Weights of a small GPT-style language model, trained from scratch on English Wikipedia.
Size: 12 layers, width 512, 4 heads of 64, MLP 2048 squared ReLU, vocabulary 8192, 39.9M parameters.
MLP neurons of a small language model. Each row is named by its layer, matrix (down: output weights) and neuron, and shows model dimensions 341-511. Each number is 500 + 40 x the weight over its row's rms, rounded and kept within 0 to 999. Numbers have three digits each.
A block is one neuron, or neurons of one layer that tend to fire together. After each block is what it responds to, as a language model described it from the Wikipedia text at the highest values.

L4.down443:543499500561505475462458504453495584462505507480476526528582464533441519531455518492461497438479557470544548553519505468530453491530549532463463498526499462575482463518521492496492488490466468530523487441445461476455432488494498549532531458529503548566463532501380493509535477534402481520496513513437525587429472489484452468515509525497522500533469460488458435403524561475509509491479489464492552537459559507566536458505482463402482495489403611583543478544483461488453482498498523534577560496509515511523455392549
Coordinated adjective separators

L8.down349:422457518523587499483439451472504443494521478541471410493485446493523436524475504489537476497509548514451520503514472529530548523457530493471425546532538488488562512562505421460487460499517493522505452464391468451469477505536483507506570476448514552502488506496501466534537539489385523483548506498421438535567510501519578516451471527528520503520547509515502532522483496548536504396457522481483538533500466503538501512540476516502500512465540469435491516476464577442516539544459567529433490583566524508490496536512
L8.down421:433465574514550512506528551431448485489500452550453452515533478516496440524526524502528479509486499486429535526482441539485457547480561522468531486486527527530484509481430482411510487469460532442522537452422500522536472563500446519472570478449532457531502463521480505606560489508511485489560567498493495501531553488506470504462496441512518483527480519516452532496497453547546562458457497573474539486475527541564520510565517557460420520467571480477471500460487599450541494508496524512399451546472525549542518451553
L8.down533:613445489493461579491589459465521505469542562449499479609497492502502547532462492451487482534506512480535522528514497526569528561464535496460470587478511465435499619532534471525496478532487503550498538506589519538511523466455467518528455545537467540515453449500459487561417495466481520544393579477505475501510459450477537487508447556491541545514533415502504544430499516532444499468509536481477419577540493560603561512510489520436512408500450448494531545494574550466470491556487598496521512479494537521522569551474
L8.down647:498485518533507524486507555483457481493484504495491431450545550510480532523486511504535517471464537492459552494538451478486513450448462481480545435459432495568526519557566451448455578552474511530514496487502480508453476496526536524470529491569469522497543489469553556582423523558582483426544525509450424532480500498520521503472486528491558498528521478483520498494500514505563454494478566492470510465449467487520488522465564507520443510487480460477426524460530539513603556513492523429492542424466551484493525473490
L8.down676:491535475487511442444490535429466488580499466544545478461498482450473505497473486479535481455523431557454546548485570470414479494573520524531523529475474507490411502481523522440525415496515543452503524507585546486611461561504547464447513462488536560539500522485523472460523528465454544542470531452498506520513476512491479454480534504511498402567538480563498467410538478526499501506490538518491496545508481556467568521391439478489553442550526479501528498515456483514467502495497527521576468584489470496513525503526
L8.down758:471477477523530509483476444493416484538528566544452457486482506559555470532478472533541489503467454536502554530445506466517514545546525446477501526530555497540494560517499493488401497511504533507554477452546502456430502487500469498502599512486538592575556557479533489541491507531501531517577428443440482527514479533551472475472488536471538469507515465538530511444508492489548443423498506511397553539441470473493541469528469541489457481491506497411477500557518545469573537422435517491510521493560453555459517480501
L8.down935:449516511459562423446445457532514506503487433475481463446494480506579514557459507474528518521494457422523577474498480494512564527513491452446460536482569451531401522500559531450514479484480568510544548439465525445504559441553557514453567446474521522551549508420473529458474509481449504435456487424464476453538504424497496480446456493492494553472478565516468544555446573526502489455452500473425475438409532565510575547467491497463523504510535489484531520515459509547505469463502533555514444551534488526522495498512
L8.down1772:474487513428553520524530465454466493518467579527389484525547463535525466489529579508547557462492513503529467439472464501532499512504436526511511525548534505479521488594474426410480531522516560538487466520441512515507512481510459520439468501461547513518560428543489503499469579485422504494496485511480505504548446508488458532581524450504549509550450467493508553510510531553528467446489530521495506436480510531493494516453454490552459430437519476427469495555518498467564490462479517608465539509563480569507483558477
Pre-verb infinitive markers

L5.down270:511507534485431547512515469476514482478512520555429491519505536459506502525561535535434433466465508464580523462514471454470479461532477522494486424506594565566465476493448587533537478475472532479443463462506440544449506578517571566443482454526505475477562517497546451480472455488510437505442456527511546513473494506523533486460534410461507552534525536519542509535502475566470489442487561555573500578530450529447423495536528543498568517547556510532495545447476465466454530484519539515466530499491527442488531467462
L5.down444:517465536479486488580539422515504532522500515539476508435558428486463523541486534495489562504478504503475538534535473506435478506464509441495512565582572464528532574506564457464424503493548450472555503480486499507523500582453513584527474484507520510485491501483489522527476521515481509566560499470426457525449490530489443421514558542493525429501410452558499518490536537546521485494360492564439525486485520527468488492485563503455541469450532515518484501496572448532542559507438515506512571412575515542476483561507
L5.down562:557462517450499483516510464475482480463529480441445477446498481489461478563493512477553479530501471494502459513463524576500417573529493442479438585543473526480521584520483459494486502506435440549494486460523449460522582481514528520468520549518490547428524448521505477465543545464577525469498494535428505503516528537494496530469513485473504443529480475574491485513431473522506501502534506560488481492521523447399499517530502428513483429421538548466510422538520526486546534626481465524383561507488521456520493509418
L5.down1126:517485473504529486466515544526524467529507566545518537492493512547494513514597531489487490486531516535515582521478470449458501404534447576512473554572530474507499535496519473535466515518431481547626537511515506469499520585516450510496425561513523478444462506518497444537543532490561549546577459529522435494478507523565534452515446483512520463512472495591539494516448564481571525480514472480521601410493536511511543460540497433409523481477541479474476483458474501479601432495526440514519520573483493520495457560575
L5.down1335:487497495507510482462518424538448500539489471504485459534484533466437516490505525547473484500507575411488476521503437446508416513475444513486451420497554516528541475489542527513572507468478537507503450446466492534564527498494534555539543484533542428552489512495532488532473531487534502519566485494473597500476481458529462558510549333463521495587455455439476555521478549522471528439471514509564453493420496560541512470518545516508459500523501467556503471565443477494503515405454510511488473432446500463545505443495
L5.down1461:524486481462559505499502449481546474542545542408506434559509580496462480504499552515534449453467481432460497486448476501510412454460456500420451436611589576495465511492528531478591538524513453499487491493405479478546515539482544553570495433582467474480456548512547415487487491480553494513568476506490499513476430471501419531511555445442475489547534549476461492510489559571517523516470573432544443503493507531451511460514480510509468484448513502532494504580535452491478559545508434521439458512523530428513566416492
L5.down1627:433497570460459508446466489500557475540500542506463551413504475518457520501558420489487499448483487471521504481503526477483494517470506492532437484547536570503484479566498501543442550477564535530509595503491521474473457476415460523516451497474495510510468601494548549466475460489463512533490520479505451494505519524467429516510543533425535531476518513481558490520500520539472544560409570557471483441458475506552478445496524547450507454475521502533500472482516445435514454505432486488467502488543531455519526556582
L5.down1640:468543505441486445498460532455541521513446552535517523484521487502424486444521526499399490493534448472532505483519576465419476429510475524530555563458464556465510493482478473489436545488522504526468523500454518537520455582501491468441501579491472437517509483533602501518510524570485467566410498539539440524426503586499516528536514552500520485463511489506508488466509471458537483493519485574505520488475515529466482506512439558491488475527492462514527478484526444472482599436481539504620459486478514470458495506469
Relational prepositions after nouns

L5.down7:491487449589521515528450492535500534524442470553485515479540448498526460493462560525497475548479508468552534424477513381585501488503464465546517469454442444525521571523492515454477445464521538505540459503529474487479495477450474557495446535498476527565557519471499524581568474474466511487479430420445471559482474481498453512524621436465468531472501449493470529496571500453483523433477447507478496514475482508473470456557554492547437525539476515525428429489469545473485493457514559448470491523487470546534521502474
L5.down223:533554448524440489501502489503517513522576492497417580536479501519495579549443496468560555476494472505476431564499493463402565518589526531490431566504491466491447539472460487464512516452488465481532479473516560463504540485546475549506540487448463478492504531442424447525516501520550534515525565507499433513513503507521524435490481599513564509467506536508525523477526502496488487462423459483515531433468548516552536497491523522535454570535533514463493510465517490473551461466470432513509569493494521527502532446468
L5.down238:541521521504565477484438509529524454491492587526447521558506445415553474433442481476576551519463527436527510491446487455523486514553457441497528426484500557542495552518470537496489509488541467553523505479565510456492484400420470520586473421487553465500476521463472489506501552483465502484481519475486510460553505449492432525507522553624514447469530495492501521463465504505356475429475511492460544554519519426447469469496504562519482514527421509586529466528513444546491432503505504584461492447488482482543475505467
L5.down686:482421492486548479484422541508352486461503516487600495501497430529558464541475475526520514456545498427478535496504553528473445526480435471540565538550469483475557525434512541537499552456451507500441453529477506522461505527521541468480540494507556537504440415541536526425565470489483486474452535446507473534526506492432477464515503433525502565527474546538444516489525404589558562522538486480495517457493482502504495506529502509537538507531463585474442472484553572517542476543514594576504386523467448481524481536488
L5.down819:490437454447471498500460554521411525522431487537494488533561460543483477557499435557448472492449529503559481543516446514519472461533471573498497495492513454579458485477441546533413448482517511481535479465448445551473529432555545498482482450566424470509457486514521552464480495456536521527439493498509503534501468380490517469552479477479514519436534507462549505495546573503539497530405553492495505491493523462459509477477469547525469488547498511504536466454492434454507504455520514473477403506494532523484471521543
L5.down1404:519549488475524464486469471463452551499558474496471491562506466531517493525488560480495520511544513494544509478522544501454485451546449493467430510484452442512575523494554537561438522502482477486407481517460514485550461416496495534470593491470548461486507557454485526518492541475498495497421551456446540579529449453532477501511558462476519527487552517482514468549534467541479494544482444504506515499551430471578517552547493521513481613515570530512486485518537480517451461471473477477530504551465475505523500449539
L5.down1463:475489489543528516457449452526469443468449525474508546591526516481473500518485470503449471515544560515513571538470536502547480465562533505513488421514474568543516510464521528472537501518492606512479511447497497475469555439460570540502566434442571493580483479552482458491550497446487535602494398466522559573506494437474459513517549506559458497536494466523464495500559536589496478449463506500476530533431517470526437472547455500498471475532512530557499457508404524462449521482528551521476443502455543464569480493515
L5.down1951:472498440516574488544496404556586504579457516479548530457558476568463542523462541477484498518479432492480549483457490505497429487501438461523570577495522480536498476501457463451493534553446490472568499487474451511541444430469524516535458554455526533482489489465506499561516505482451487532416457493541501510553537487463503522501528552497509539485527493488562519491575424507530516415439528526549461559546435461410546449465481536550434536465506546526488530553517504498462493391497469518540507488533429475552510472490
Inside-quote phrase ends

L8.down129:482470491430505547529430504463437505460478500491491589468506467447512480443483510485450472522446516493430492529451512477452593525503555394420530520502489483574485465480550436485513504521513530535521520501472530464528370499473489473570525516545532534510557461484516442513474482473575504425520420554486510473495511477502536519456545520460481503429563486502521528504484467477489495460513458532542462547487478511492390474523542534487541558457440549465465444474586476453515504538470506548507478500540471512455488451493
L8.down313:442545506476556492526489464513495530520543564519569560428500491400454502554432430451483494461471549525488525486513510488497494385489469555522457515475484508463542511467471488471496486458507495538460524486443501515542469472496567473551481480466514525506464523532531515508496431557475471455493426519564467531516452453486579550491457560470486481510503545472478562539427542467534447496483499438463528543582515504509476450570534595446489559533431525520541437453567531527560515539525498458530491525529508531573450501532
L8.down444:459496461509503479539525516476488489524526586472476511513474507512475432520552428464488526486501491453464461522460510566471536544463515457529425504463490508501544447467415455508457442440497545527519539521481507493566475460520518491501487484478510525397484460443449546524498402541510386445547544478492534457440574524451463564529538443485541532478496558469507536573535517546494474438484547501477488502519546484499370538425541478441473551453502481550499459541555515427518539457501503526513522518524473461501507476540
L8.down485:549542419511565479504458471399474483483455504432491572564541479540519472529479393508552445449554539501450567540501543473478493523581554474493558514517436462493512500475495530484527521507440505464474447440520477529470434517508454529512503487533491553543486437568502478490500494445476558431525504477482429451475534500547492498491508490520537500563500575464503546522540465466494491442486553497419503602521479532478488506509512497459544528451524515512510473478528544454536551425499501522535599498541530506515537477485
L8.down576:523424472498484517535510473556498465501523504520507497471501433491495498638503451420520518553451539546576448448575521484508531475448552476548541521474483509485489514474488563533527537469456516425541537506460462479492451514510529538525515521510510421496466604414558507510456501516506486516540544479596426484447489535474524522486490508557525580468448580472570484529478464595512460572450490554476533491452581515507475449494492466445502550478531485476503551546512547421579554571457543452495433507528480509440443441510
L8.down938:528485468471554516496379466522498539467482545517520510476482491512558412508493482494458518459543553510482477466479489567465492450501440483440526555478539508472549470459535446496485499507497515539460487519502501475504449508529498563496438470565526531475462489518491471580434417452400484393603461485418517541485511537501461556469490540509528480515458494528548548541458612462566495583508476546439546517456539529469461512503492480504516585450514436519542450504484497418465506479509512488479512485549531484519507530533
L8.down1374:552475523522422460511443501509529514527498514518497528423447459473563536496481438471398463499522586468513423482498516538492538533514501500520467543517511540498490447389554422561477484474484462472521483510462551544508434536502466427515512543568412497583531490480523510544549459492522519475528484509509485543484546499546548489469505440478467386578493540506451510481435547533475519496522516486495474528521502538477458573541474577475460556455535561482459491483505506410582426478491423519435470472528490489480500535502
L8.down1463:474532489495513460541545531501509506518531500542534537480501463533529501519513522500367587494540507495485461497543515517480504425492545487483522523466486444580541503470432435535440468528468456474451595461472540493523470518442486480424490533488464480505507543402519527528502556544488485467486532509527533522449538590496523518529482498429496516471524513608526548530497493460526500509523525488516534488529530471588463458504479485490515554517454512520522476494510568448520451476609485462547497554456426449550545445541
Sentence-final periods

L8.down59:531473489504489530574497541516563496461553419479405515516432524510558508518470591543478501538509484477563527551513415502459574505427484527443418559426510489371466499447549507504518558540545450507512500494516474485521534440461544548566427565519467478463513491509469440574470517509435440471522435512539485499481480500477511482539516476547460525442510457482462414500511453488454508503513599470464517493507462489538480489486524520512513486503443565508451488494455456505482453497557491477506485450564512528395503480477
L8.down180:449501516454472486484489546496517470507491504490468499484565444457449522443527418532474502459490564530503499470540447504443480460524517503470527455491514500541530521512541478482465540483516442471495554454430491478497500492454478513580461542458490469474508499529538516478509484452498414462487494536539443559438473450477501585510501426411452594445507482465493479465564499528482530495587600552498451515543472557539418487462488473496499441473496566576531508540461532496440546538464553498486495570565487479555457480533
L8.down560:414477528507504453497511497446555467527436444512506511479498480431473474500534457518494520497507467505483491493498489485513493469553480499483478505545497526506511497518529457495474514500503507529559527459540542468543514445454533466447541531431463465452445546430525534521475512489537486562483490544478464507502463483495474542439544544416565459510565517496532529469544531460456460514482560383513445510448434399462410499477587542554481517497477543461525437547572515424495485522456468509548506489510456494535534539515
L8.down585:511554462455444478543486558497514488487503517485512514483469483442504502435534561495519475511523466517448446471482524497470548446496565489531460546535524494434449504482493557531529475461469502463481514503466476514544503521450524543484577481501478516542560507468442537521507508559575508522510469459548537514458544459597558458504583582532462535508484542491489506594485570531396438428501500438503522476600520518444453469418484485467428523557462607515472524523518509488534512497501525515469500512558424487526506477424
L8.down775:482522496530479483471431500489446549478457551541442447499497495547454492549440532469450471475564495556498485525510513519507517470518532543569427479481500582483561526470466528464459426472472486494433525505510464440504499529531548539419484511529513491521506464563458509487487449483491526469447455424474577512489523477506524449542440456511490492543456435500428470542478485587417476529515539555539518480557566558544468527472530456475632516492493503496473487484488492536514459446486519523466418541511549494516448519527
L8.down994:537482503500485534483483476524494461463611555453485520500541560455567509533427477504478392501426506539578490473436521535493497506489534541453527492484475490482544546482508527478471506464476437510501446450466481532501504538517478494445537487512515488479450467533508559445470511442543508401538519476572459481539542517505585519472446428511480499472578493488538489518498503528471449496486443477504526575490508498469509527485526503483567552455477506443534555433494492569523448501446521492476516484505508506463474518437
L8.down1014:526557460585529447501546464510443528396524509580440492539518509507523482513539532506475445538498492459484527465543515494479523470489530533513510473443523531527427527485516507492513486453482549483493451529472472451476549441537538509528473464519481484574535502489529512508451440558477453501467490409510575478485536565484473525451504474581468471499481452541436488553497551530451496481457551464482449446528523480488567487485535488468508444479523497454502513445439409484502440429543522510482487476569498551541442472519
L8.down1596:521471494535499509428520502510508498561494539566460478535503507456536434509518473479553541465551494477441419493466478558460489497497518506506534461415552492519473496464470479471503464493527491457484509481549486434456502554456462505530481516392557435600461473538478470464503480604493502483470455508503509556511470478474497490501481491418483481593455535482493520540561473491472563506499557471483492539508526546521473449501516455513529549472510516506438407510494508521498547520562438519499450505534462541528500474554
Early tokens of titles

L4.down980:529531417464494529475433503553439513538553537525461530529526546479463508512527502480489531506476491443480476474522456489510520535507449576515474586483545551519405546454451498452593537501546467529518476541508538517534479507503449438442591569492478489521524482470435510563542569509524461514527497459487479457521548553548507480475469528603525484467510584498516477537525568460550473479487447462594481505469526496517554459509510468507548503554445494463524553475573505487486528483442405513470478490551504564488573452491
Inside quoted titles

L5.down60:440524504479520477456511462568465521505532482468494488448561496582519464596511450557603498559525568465557497492505490381483469541448508515478500475428478511514484504554503508532554482479520539612531356500491533587529487429502474493554479575492522516534511481487518492499516544602414551450585499508501538525433487524535520484491441510553508426514478445461548479411470518519583518507539512552506508506485517482471544521478526455482478480455547484473569470552440568493521521496427545440471520447457471522484507436453
L5.down648:485444428503451421447475531524498443462505523542487571419494497498497458550518460466444543445487515505577505491445510509459547470527537493480502505520450501505525483487449457427431506439483467390517519505444394548533497500540522573534421469578512489509546517488513498524426528502536509408545479515444507496520450565570478466483516533498545504448525508445514469471445562518562489476495484508471521581488499395487518422446537512505436462465496468470449444417505516496538520497520524474607442537465437521522445507531
L5.down717:460491479475500515531473464553458467526571436549495478496492483591461506452515495558469591464540541441502491478490566449413526543524525529494514538470483504465555478519491532474495480560523531460463465540392464506532462526434449481477561543438492513552578488535551466503490484574503496535466576465438471495446526533496492456498499545476503564453542427493564477469524511531512436531491476517450460515484517476475482519448532572511393452470475503436551415483530518545572476528500508542527431616510490505556498475472
L5.down723:538425490520538511486493505565482549536556481436528466486484571540587570507460534446516503540510413512494552494473445478493441481521509437419460476467532440451485518591484455545449475486529454546503437515559466518536487462470481577469544542513513514454502441506398507467445471510527478477496498504471483447527461517497530510550427443472477446447519490434505496456506454527523462512470469498498478525476510508476521538486475444471490484442550468471546488474421413562536525486475501455468467470506500485522527501476
L5.down906:438435545520452481539545468563567450486541497491512499501591501497550510595493506556504481512459521506512531471464436501502521520474476496483533498567468432538529579511496389497548476441543466515526424462457471556546582453523516514565572471528450482517478464489408526463470536535454476504549491529516545520516524407522493416435522540515514454515440512536500502445526503462485517500413485582405442557508503442484501556481566475458527567493581547487517444453525608426449540485479502482513574460426525522451497430403
L5.down1070:495527498467549498504474488525473423454483546494534423517455529468468513566474447442521433512448533501494502529499518482531477512493448482490476489509552533514553523499520505476550491507463501519458438444570453552605502481526528482409470551553502564498467480504469505572490552486497492502473481498540482487522474538502466576552501463504499481496530548578536506503481480441460500556453557416537502464462486565586482536522504508532488501495502529471547455476504577506483557481526470527491590478494475540525441497484
L5.down1098:508494525480452487464493492511537543485493484506461504494475520524569538482538482503487501575525449517497524521484532529453387485564460498474515524455514492524501475554565482526479498541483540516509515481537504460459513507606539476489452537469496543441500519478461532554540491476527523496487558493439609502533470482517497537516573497434555463558518581441489529454524481462525560484484489504588534560481483461560505547455454447518482436554496545454546470458502518524554593531445528532473490445477537505500417480452
L5.down1736:517534443500502571559512450503585531457495459530521546540493453477435531499486464462481524500511519548486492495492413476518522480515623487548523443537549487588459522515490625561546393520570500573512581481609588490500546557481508442487531471528575473520493511438471508533463502490505527518542473514500520500496451478511464469461482539440437470483497451485509463468519477538494483502486477428473469503433483527524535462528519509483492507547547487573507522452415472446489596492525601536562528505438546445514461472472
Coordinator after verb

L4.down1927:441508492456503455516463495573515517549533566525494560561472530526457521435554500493421524462502508425474533497544519491443513458535578473522503543516538454454459475481502452472561523536538535462486521487518512525547563552465486484552505523458495514489515492480550428473538592523483494523503465546482457435470480546474520481479534557506508507454463451562537485454507446496528516484485442479468561462502540493552524475492506518539507527518414460575539457489539491512491551468488542505557490556468504475504517548497
Verb-completing suffix pieces

L8.down220:523569480469560457426508492501592514497456492540476480427592529474546502466484542506512494440587479562563509562431557482506493481511496562501509468514489511535473479551517510502514497584521483577512480517561514533526485534477502519559489478438529565516588528513478474457496543499547534469534478554503488486463494618469515574484466527509529462531504519551535523535552521515476432492523530510491528480480555559520494514484539472536509508487490442527476487475577544430474520531483519456488598521526474570528555501494
L8.down561:468508529523505494507493583504528525566498473523409511464463536506523561412515530517512517470530501464412474547457501426448488510506463464595515496536538551544579511449446550505514500520574512494483547517504534485473497493478503453630496502478500499513554550450518521537459382519522556448493544487462525511525521533525473470516487470495479515523473491603466565559418458496523509454509485497558545500511545501587507503559487500465486402512432533420528494505533528629521497555486485443524465560407529491520537492500
L8.down636:488543530453567491467567526533489525513511572521512488496460491497470661508529500515470540502530493530430480466519573476488551484497487485489527553540481454519479469531517455464466501520556512521598561477545509498501504520470497437485489498509528562509481578503519573489487498452544481563563499519499501522531467595436467596403514495498440482513552529559507538490503502473480512470397584506465505481533513495433540469437544576495524471517493502484539590487513537510534468508512507466537529497494503480416534529535
L8.down987:568485540572538531443575519510537503498539538524495489415571497483517483512539498485505536485457505493508466495479471508531525449539522492534505630485498455418471483489517527481465489457497549496481504420464548509465504482551477502496497477493519555451516502495519530458497500491519510523531468481553425499503505543513498526460437474473465460491524506476469576519534590553490513515541519446482455523534509520473403410414515495489498540531541452542569466511500547471493454508480473494567553507572490507509476462516
L8.down1113:575487559490515478467498532526590486537505514606465564463523537537475477469442591436454585477591534505518584531489477527464467406519508568532459563578503495491455537491439505505495503482499485494521504543573504515547509498472475471495466529459490438475483530361532498499553502539469486501470496610526496492475536513553535517532526537540498468409455470549483501492515524456478535553488498490521529433485456531537493518512544495571490508476461450580520505524528470479542494531446531443515522572472452467502437559481
L8.down1138:502459539457481478503485454453544486537507467517494538440464571501449565502504503522501524475473515559525458497525502501494538495492504546530491580483519444433536541514424515490492473473448487483579528412525499478534416464465563519454506456464481587520522556440600594504510470502544496430505493544470482508596509480533502528481446555418542542458539467541643504466471565482522489511555508520499503565505494489511542484473513497488494502494481423555585458488522505487577534504494495498557552444495496457500449552475
L8.down1609:440452496562546444489517515502610473498531534513537464508473450493506513446521463491434585491510440508434488474505474556497537527539605499470558523493459520447506464532479585520415507469484451501501476507464461486520507533494555492461502473464483514388474541579513512493461489554467472513490499588450479503509475515450529554472460555446530526449530452546526496443477526443466535544468553464565565499530557493514497489498517475496495537518441474576500475509529485475515516457538566473515537432461452597494542522480
L8.down1767:498386499510486506543522446491486420531497494542536482524465528469507520573414448438544486474458509572545418482605518478511485427448529493541451425517453483494552463461524523520477550447483476523467458444480448485490518478428484456437525427512459523525472540505539521522589463536529481510560464444523502476520497436518457468480544502499604549582503522465509532486526563525411466448420422463515436533468540508445466498503486465533500539503504455508506455563527426466510485502492514486521455505565502544552480515427
Transitive verbs before objects

L4.down674:468501446501531469488530484442552397463516584462496395517536558484428412506470517499524494472583581463493532448547528450518487437471480485492533516439554497456494457458492521480427482483571482519455502515428544520445455521501526489499443446514507542493465506581496401449561479456557436467564551458470444479475521472532435517537532458469419572617478517512481514468452520529473475439484570465545494456519494483500463508571505535483485435543494538488553452489525457555461520472556503553433496507533573601573502499556
Word-final suffix pieces

L5.down565:514550556466458572510505527440527522491461541515449530475522485456473488492486491488486474462549565493471512439564467530580507548488482568536512479518512480525550489494455458479531525494461439481455550504484552524445486553484510504466487560504476513506475538522542479425483477414479477481500505525485449544492520509435441514507526533506528490462476431486419569448486530538440566514438470446434516547500419469574490504527510473477432533532508467553525477517504491456424471539457465554505425520526511552567597506555
L5.down735:497452486476630558512501522475465460505460510484504491553550447545474493488546485514501547472532485476492443460569507466480504469531517437449522481487483476491477516472476563487548550522588475516459563530442542469491534514563453496507522433516527458527459495561488456472476540518575480523499516481473503461484549465502494499409473500550437501519520580550536540461459504606511497493501517432529465521550506516465547440507480482494492510575509487425451476461479488504412509483541498554469499577513481541497422452510
L5.down873:453523475479486526473429491539525502594488502477506489518522552537464529435483467460489489394534445519413556495509502544420533521561470389502545530441531530455441502489474469522557543484534506504499530573511531436516447540511466459498442564520478477540489474492493488517549450559515442539541453505449485515417482577451532483466427539517499494504478489467536530564500532492512489503516460536444490468416542552546455453597560487488484530483514518507447498528541516476427589509494471518517519515545463524451583460530
L5.down1028:516475528507499431519431455463463437491485567593529508505458467400437548440485526508482450510478437541496502488505598454560450465505498480495535542515448568517515431457551495490533504537492485492490501593441549445493531476492559469513584545534506491534541506477509480413492470545491445466585589500634497458468469516462456459474517508508511566566532448537483533511475514579488512518475482553467491439550494510518421432526449563496444505501479512582532480560427464466441491515520428499471465483485433449463453394516
L5.down1508:490491517466567451400504427514474500510495573434575504482543475427453451510552485519465447468591465517491491514453554500476473496489580457511592508524597448528570494483491424470431461487466509439476476487493538586502520525471465543555566484451456537469529513551538505533546470479496482490542536533515568551446482445562480440562516549446466491496469491471439489517481484511472468573499470522528451503554487475488473498515520510429534503455478598497531451494486575476421470518529494503539487512535582482552504492475
L5.down1573:548499487546557462554535501475503449450553549479504444473472470504491497513464520481472519504527491500533500498539561551503499536484504475548529479469454445511447464550444496521536548508523472437470428481495500359453410478476476450581497537487501560488466428545516522526538506523545468525542513496508425489429488453479489493477548454580528491496415498502478527555497497505530481542464564476433473451530506521540469483501563477529499541476451475507460462523473488396465549494502499537504481458540484461453526434550
L5.down1831:524460469461549514441521551512550481478438487507574504529540429476458506519445470573484517428521492485474540543543544510563555481504519514501550558545456532468528430505418535489462470545468441496501485457461539534477490523523560516490499463462518517512463528487538467489548524427506415543519482457577526507403540449480509543506500454561516504439516523455539467444522514481521465513556468449583489511489557503439490526468473553481465527524497510514488490434507582445464504476515428576535474475546428509483439505547
L5.down1948:491485463554517394453459520443530519543523530469504484492508407482439504494517478451446453504480442513471507481524529553506497444513596532540555452495504471503501482526490483475485542488505418455493458496517497515431495517535446520442507495469425515524456526538474452446545459503532528436501519495594473562496511538466528544563523475461518522508446547509465473450413562514523566495479598466530433491597463468550507451519466467535513495481463457515497499537487459481489511536498471427517453486530510508553477423531
Word-final completion pieces